config.toml
n_head = 3
n_kv_head = 3
vocab_size = 7637
norm = "rmsnorm"
rope_fraction = 1.0
qk_norm = false
attn_scale = 0.125
init_std_o = 0.0
init_std_up = 0.0467
lr = 0.00912
schedule = "wsd"
decay_fraction = 0.389
doc_mask = true
train_tokens = 150000000
MLP neurons of a small language model. Each row is named by its layer, matrix (gate and up: input weights) and neuron, and shows model dimensions 0-191. Each number is 128 + 32 x the weight over its row's rms, rounded and kept within 0 to 255. Numbers have three digits each. A neuron's up and down rows have the sign that makes its largest values positive.
Before each neuron's rows, "fires on" lists the tokens most often at its 100 highest values on Wikipedia text that the model never trained on.

fires on: "ra", "b", "ist", "est", "c"
L6.gate272:144161096117113172103095121117098173167173178179089155082116152123115151135090091112119062216164141070090127169058123117172116150116068100094131088153121126153144177155119130089096127121117063115128138124154130169176157127154093145114104111138191124130077103130137185164165106132151123099103103129083125150158094163146175130165103106092088088137122169192158127096167142170119121165128078103084136143147161122107166121110098101118103145149139164083047205062143140108145124127169134087103179154171144157119115065158076138135108150151144186133168089077138144144169078091110146136
L6.up272:121182123152170135171192167162154111080159163115137109115139148133103139128092054094116161201130085097086109103104126180056104149103069114148148124200101146164157104152126115107124155137107132185176113089125139157081154101127110096137112087176131107088082125124120125173185145115131152160079130172134150096132112116161056175178096142122128132106112107083175111151150157156177152141081106141162161166161202192176156130161131051163094152139142158077123175105090132102124123118104074094107108172162128144114181157130105146109138185096176154125184092125110164132100101122088125146

fires on: "ad", "ed", " been", "oth", "av", " expl"
L7.gate415:140129111132160146146166089137116074127165112193112068085097148129094138128087065187190151141099186167173135086109086094150139054141149172118069105151100146186170164177156155093140143146194143132180184156116125172181149179091136111108099098086153122136133144128094122132109107100158117059099124095105080149101102091090160158148114152100119157093121131106128134112129128203164078069105171109147118140092142117135138081165143104136127135186107086114121082138132108130123129165074126081115207065160144078132128188096092157121108108165172144098108154168107094149116135141146155118
L7.up415:106086123101162106128143122139094150103145087122156161149150121124093121144075050134175168097101173122157157138085086125153119060143137138130177090184118139219088132134190119158188106137192147102146227143113132134127183156129114086072112154071135106095137140130104119093166093154147124061102128094061121126114151115130138164126130137085155123112097188129077069136158115147165091095163141109117172164104155116104188116123101175203092123155126067121161094085154146139146097139115151086077158063117069129139154162092129125150108100132207137106117137131130098149114100110127139121

fires on: "H", " H", "-h", "h", "S"
L11.gate295:114158100122132122184107191106175147083132149108198164092143140135069080095113100082083128083114118102116125077140148134133142104166191167153141160161099161127123129074157154135134141164067111152131140094081124138091081167062114129104067157172125171108119151087182120123176125137136124150116110106070173125146118177140084174168152115094160130141125173138118172124165175135122110080113136119189106103200070161173131124152128135121126138150128144030107144100194097141068113100122096131173118097087136124165072102125072141066107130085155146127086089143082154095136161159163105130
L11.up295:115154141187179146168145146101193108114142100106173170159117080191079062092157100122134129145073090201146151156080132107152126103084121126145088105148092146094096194100126124091107171172113150100120161127129126087077091152096156162152119163118115189109152163108147121115116106151111123106201118119150161087138180183109104065128186125096124127104075098115097138110132156148126081108170168111164139134102133188181112042095094165163130175153081121087136144104082118170106135088093096138148180166066098088111118127079170076113115137140147101115144140155080160126136140132169118114

fires on: " h", " H", "H", "h", "-h"
L10.gate316:081138133087112148132122147084121161108209094117168178106143132168075119124139072072118091093070139093138174131153147148158101140171220092169140058133091104169123168162178134120176212092078080105096137088091113116152056142122130141141154184148121137137137126115125126092117167163147179129122128081120130110148068109111130143138134098102103144063103095148155150118126153119135099132070134129163109106169138160111106127184160107201121117105153140126106141125133095103054106114108136135106102107056121162092078096100145141133123104100171159186115079143149140147190196128142183116
L10.up316:111136122097111131114178204112135140147123118151177134139135159113070097146065051134108134084105093089175132135161096154151157099123139116118193091163113134195177075138190178124159145107126146150147112115124124177144123158140112110127113172151150093144099118127166088099102144194146127137129135032130170119129112129108173159127169093100181130101122119097116106085129179126152080141127177125130186172182178129151151134156098129126126137095172107109086220142108103125090091089156111228099167079096103167122151125100078116104125114138154136205149109096125156148154184105181116123

fires on: " called", " as", "a", "ann", " Me", " term"
L5.gate346:195172071159151123123171119158162155097129132132169142137146095134132146198106183111098077072112136096119150136122124158052154105088167107162144190152128143110126166179122159146177102116157157134143130152154082197114095122058169090088143112126122164139141182109107190100147171141150081155151125144109195138055181190111092144136086159156172079087144093140147118131187083118134083121089151095158122184121094121073107149135133108133149187123175139166056142114154078137128131107068147090075104104139143149117109121177128105146144105160073160151121115120136105135126138112168129071
L5.up346:131151117149150179147134160164174139109147138147189102094136129108119076165115151098127049154108164130114123106119084114081118066132138122151112135122082123109112129134111077137150141140107130123158152161140085108092109185119136154097167087098129140160153109209142145188150146134135188085140099117148131119124138055129108084169072135180154111094110149096191128111121134166188116132092190095149127117073171044130078136093142175116182088092152143124081130084165099157067094118128147094076151071135154135112093121159172094097114098072182153093155121109055117182159180114124091102

fires on: ".\n\n", ".", "\n\n", ").\n\n"
L8.gate188:118114143156171146124135093120132105120090094121110127143164190134119066115140126113133147104097086177174078121125138106073172126111143161110105120099064141099083157131120147042131235103103125135127149133171137146092115116165173103116128130143144085199147147131142101099122070107107128158139105113104172058119163135096077199184157115078108126119122129149090094097133067142183052105092161118109130141075122126179120168179107113087105096166127136160129128117132038117099153165132071113152081144148147084105099114168115165079154124127118173083086151125127157166084122103177089093
L8.up188:151093132184159125122167069109154107084077107135101089110128189130124100126117131156132166118110093174199116131135120131104162158116137150093129124124084140080065102107123161072144209080090096160149125122150138132070140142174156105147144168142139102180126131122146113130121069111108153140091131129112186067135186120085080163179151111051129125133160144135079107126114045120164076097102168143112161158061127108167107169161136124047117111144167144132131133097162074115103168131112102146164067141130150080122101093186130155076142156132148126108129152103128154143067110109186092060

fires on: ".", ".\n\n", "\n\n"
L9.gate236:092117137164191142135150112118148112142108115132118073123137169107100068131132136118143156155136091147203113125169149145107149105132131076109120171151089114098114127131126150063142223125136099193119134097143157148128090119167135097094152135105153196157147173124135089126071056111118118133111148137144153101118155155101102203126135140077130168151134134119102126131112100091146070110088153152127130134069131082189137157172161133064150150160153120139205119112124052123087134160106113100169017126118189069111077160176105135039146134142108164100118120128117183133123126073143114104
L9.up236:150138111151167119114151105140168151116099147108096115118160179111112099107141155108164118103101087185126070089136109122121157119128116146103097141114090141091095122030140173083117177133145116177131092081140122149098097108164192114099127120132139155169115143171120139115101047147102131123133126092102173092106155117093064145165132113056121097110145174114087095118117109167185070129121143150127144119060127112198142185161155130106094048133125107146148111121130060130115091147136103136189088148115157067099101137191144157032162137101100181097124110124107143171114124074175099058

fires on: "ro", " ro", "rap", "em", " prov", "rom"
L6.gate142:127122095149144146098128159122078111118120099150169147129145094164188193130189145153124154102055100086110121075125140207175101083115148153139181077157120064087122131112111120152081093183110150117173118171134151075197111066122120127116094146089131127159107138179146149125175116155141177112124126198138129103157098074077133157095116116068163139137142109144102081118166109097162199167113145138146143105147184143122075138125074091158130195137166115182166183122139084135123183123159121098096138161074087107118121113140118176134189140137112117117134099189126099112105173092134089116
L6.up142:078096176145159119127100132076069097120175132111121163109120067170171200104204158107149193119128126056139109113164134169173119045134105120075191157140095111115128092157130073158162099182136134071173105093109089127194100113120109083136099169155114125133083113120160126169128093159079111104116127217143117121156137144132081127119182148151111180177096129129134080196081156149151134129084148154177164149141080120130124124103150106133156130153084135148164103106141143175069146142117155090102175173104144151164193084167148125116141104131086137140135144146161159122138150155150111121

fires on: ".\n\n", " |\n\n", "\n\n"
L9.gate499:155177127143141163117153104127160110156098116126113181099073197052122123121134122131100180106140172158137099118148135068117155117158167123081085107061135166126053090112127142086103170090107086180069128133137145119145075161141183108100124152166099080146129162093136112145092105152085098138187108148159152060103146143125139163157172124127131185146113181157120042135132120148092113227158122089134119102128118171164115168092150098095091160144169102150161125130104130098059107191142103137139096147102168137133161167172169176066110108093145189104135093152129127155121117107152132138
L9.up499:085209112157133188110121049127158138082109138125149125109126137116171132090106175142156107149100101133058129151100163090069155083183154112103079155135152112097170092160128150086130129121137104112110178111176153080190109127141144124095086102140073168143119205154098115116122154138103155153147073127144077108063116145118112169171168112117114177156100154131133155084113074129141091091149169100154122127082154094133072149141084103089134112161186166168109138087115088082110112122130084153144090154143141095084144100181153102107101121098107170111161117045115080144156177151189145160

fires on: "D", " D", "d", "-d", "od", " d"
L12.gate483:141160154113093140092155094108150115171049150133126131105125154177142095126077114160180127132117056125148145094128125169226133079104124117145043101126155153147110208132098121165156194072109066118129134110103091150150137170100140069105149097097105092108177113127140165137175159103105160164105097124180116101144113127175146114126134128158109121155145134156104113141132098125129107066121131100120115088156108169160138111143139159153106188166096200057121109162055066141080131115101157141133089108172128113108164099134095142206154147186070127133091155091102106134138153082135172108
L12.up483:149092099170097161126113163143169154104143110073161162105115162109104105082132136112089091133086086126135100121114116059083138102060070137166129144181143111082108152114193117134152132208129140207124152129106149106090114141128141146126095142097087161173150149136114136135118155163167062155111125096159152141140120063134112091176107107060141085127153148123191174098126133109142160122108091076136135052103150119124141134181116101125108161117167163141133118101152085120158141179145099121143108160086085111138160178101132248172131103110141107091139096119180206113158149152115160189

fires on: " pro", "ro", " ro", "z", "duc", " cur"
L5.gate159:127146120110161172098190173088150173161129109098166131100105159131119172158143074155187123121118098121152127095089166126136150131077078147092122107210119171181190094172159094113141178136109114123137121108094133156137102077173124130197160109135130089083138134162170189152131134140107107153118130131146129137148114072133119123155128092142168136123152077147056072111119104136122121157205073122186118134183164120164093161103141086045168128164178090143163114195138112095081101131137123095170192136146175140161116096163120141186141145182127139158113113101071089103127166098122165110
L5.up159:105093114153151123069154159090086105103101160009156141100111162105155157091192108194171136133057108137173106088138095173139123120098141174096134092158146167178130059156137052161163160149152097106111119112133157134128092131150217118150118133150085164134107120160148165159156095090098147181044087095081183140107096156124113164109110106177177124102110105107110129106154125122163154137139073191152115138142134161143132176100099159052128097182107134133157130128119107101082072118165101121129147115126162143128115111166119138109106154117101132152155152116199121124161127121093108097

fires on: ",", " ", "-", "."
L11.gate144:095146125130102155151093133112085131123198138083140181098154134142107130154087131095172139123083153099064079091142108164099098091145138137101155096124094101160139148132169072130142158069109103111156185112109122061112137085140129138128154162165105177137143093174094187130168032096149141101126089085109127103093129079075092144191115156109090141116192128135148167120108135119116104150090102095164172136129172166173152188064195167111215141081173049089144100112121125161130150090112165124103117078105108141116118119087180098120130151111183134168095147144136120124099151153131146149
L11.up144:135194160101076128132100118075137148143152084120133108093144077109134094160125137095113179134156143085112118154093128154136109143117104137104139084114091144150130083160131135126154095075172143142127162075095137119078106125130175123178156107148066144037134153205116142115125104126129177049152142191167125169075137096160115082108158109146034148104152044114124119135177173113116094115176126104158149084121179169169174151119101148115164065121110142143176097142163072130166119138043155143120170119138090130090109072145108134120151109081093152138124115174141084112135113133107117187

fires on: " ind", "ad", " Ind", " d", "-D", " D"
L12.gate198:198145082160076105180152036114106207098189114136125133134083114126119138163155119099143077161161143121166061139093094100137136126130127103184089147165134067146148147075101123165147140089090063151159160143138162137149121141110158121071122167132169163199172141141112147078211135068115165127085119113195156083122118127145118175181132138121144118168111151132104147140124079143082131149105167106028140128102131174147136112146129102158135138153129094115122178162138128140113113162084155144095164098099109161158082144164125114123114113076092102159090167151154149139108160114115084188
L12.up198:164162165119088101161165094094144154167056123093089154121169105152091188169114142086148078128133144130113157142156130127147094099097061103133109141090116085150115133114096104178098183132154108130109152127142053096096118133117117138114126116112195128162114120120110159137144140076147165148126107113175074083126184073108095085185182147153128148190129098117134097171091137132158103127129160137079143100093103152144116130120119151120055146112160153131121121155096179098177196136121136116109071214143123111146117171120175102168046173121097142098144095118170063106159185138204089139

fires on: "D", "-d", "d", "J", " D", "-D"
L11.gate62:161120167120122148106117123116169124074202140059079121137116115159130101142135131195133190097149102092205099088065099158141117093172124116144066121173109154101111173108126107111153166099113086095134119115156125093112164148103096112164118151067115078104157124124086129080171141135099145147106086110175085130102133123159058126206108144086120073121155151128145167131147108125137110161098149143139120119115087132138143142166070124158098160152039200124126118125108061136183170148104155137170056133150123160169086165122165163123113113125098109140196109047122142160135149080109089130
L11.up62:141165165116130103166173158077181101094141089072120116136141154148088121144147138170092139159124120116154116120103141113147211104100146137122076162146079151108127158104166121140135221143140135109127112163145107148087104142083178108161113157131147116133126111048102123094187158069116152172146093079195074125152106059138139160101102154095109037168155139129153147165088184167111121168150158091130121116146125135193145099200135163134113158124139169146116170124101107116137120098159093163133051106177148131121117113143210174116137101140110147108148123114191061123092169178142112111

fires on: " ", "w"
L12.gate131:083160144119131096066138117070146162130175096160135100133151072119081127179122139181112180087135180124132112105131133151143118174141120161147105031105078145053138144139169037113122108114119132140162117103106133141116104127127087165084176104102064156101134127157129176118193066136158073146088147102128126130086138150089074085170127151133069142137154132110170101108144175122121150108153088109153155130124117121076110077105129202115079148127072140147155079111192164106161125124074123101108051081101131151092131093131126133140118086108096097116157129148073080111128189127158112103
L12.up131:092147071150149113128131122123144057179135104167107110092105061114117079106172097159148124068112127115120158112134127195132077098142125187151125109133111111117135121202119154060157066107146126119171164126152110139077122129164121083117146133101119105128084100172139153108155050088152170099168143121148159148069158095143071084127187085133153124103100155086099170168090099112092166126118136074098140105173181175147077132118105141120179101173117171133123110131135085225142106146098069078125088086107107124098200151132174122194155140101105115114116135110161097104120131133107138170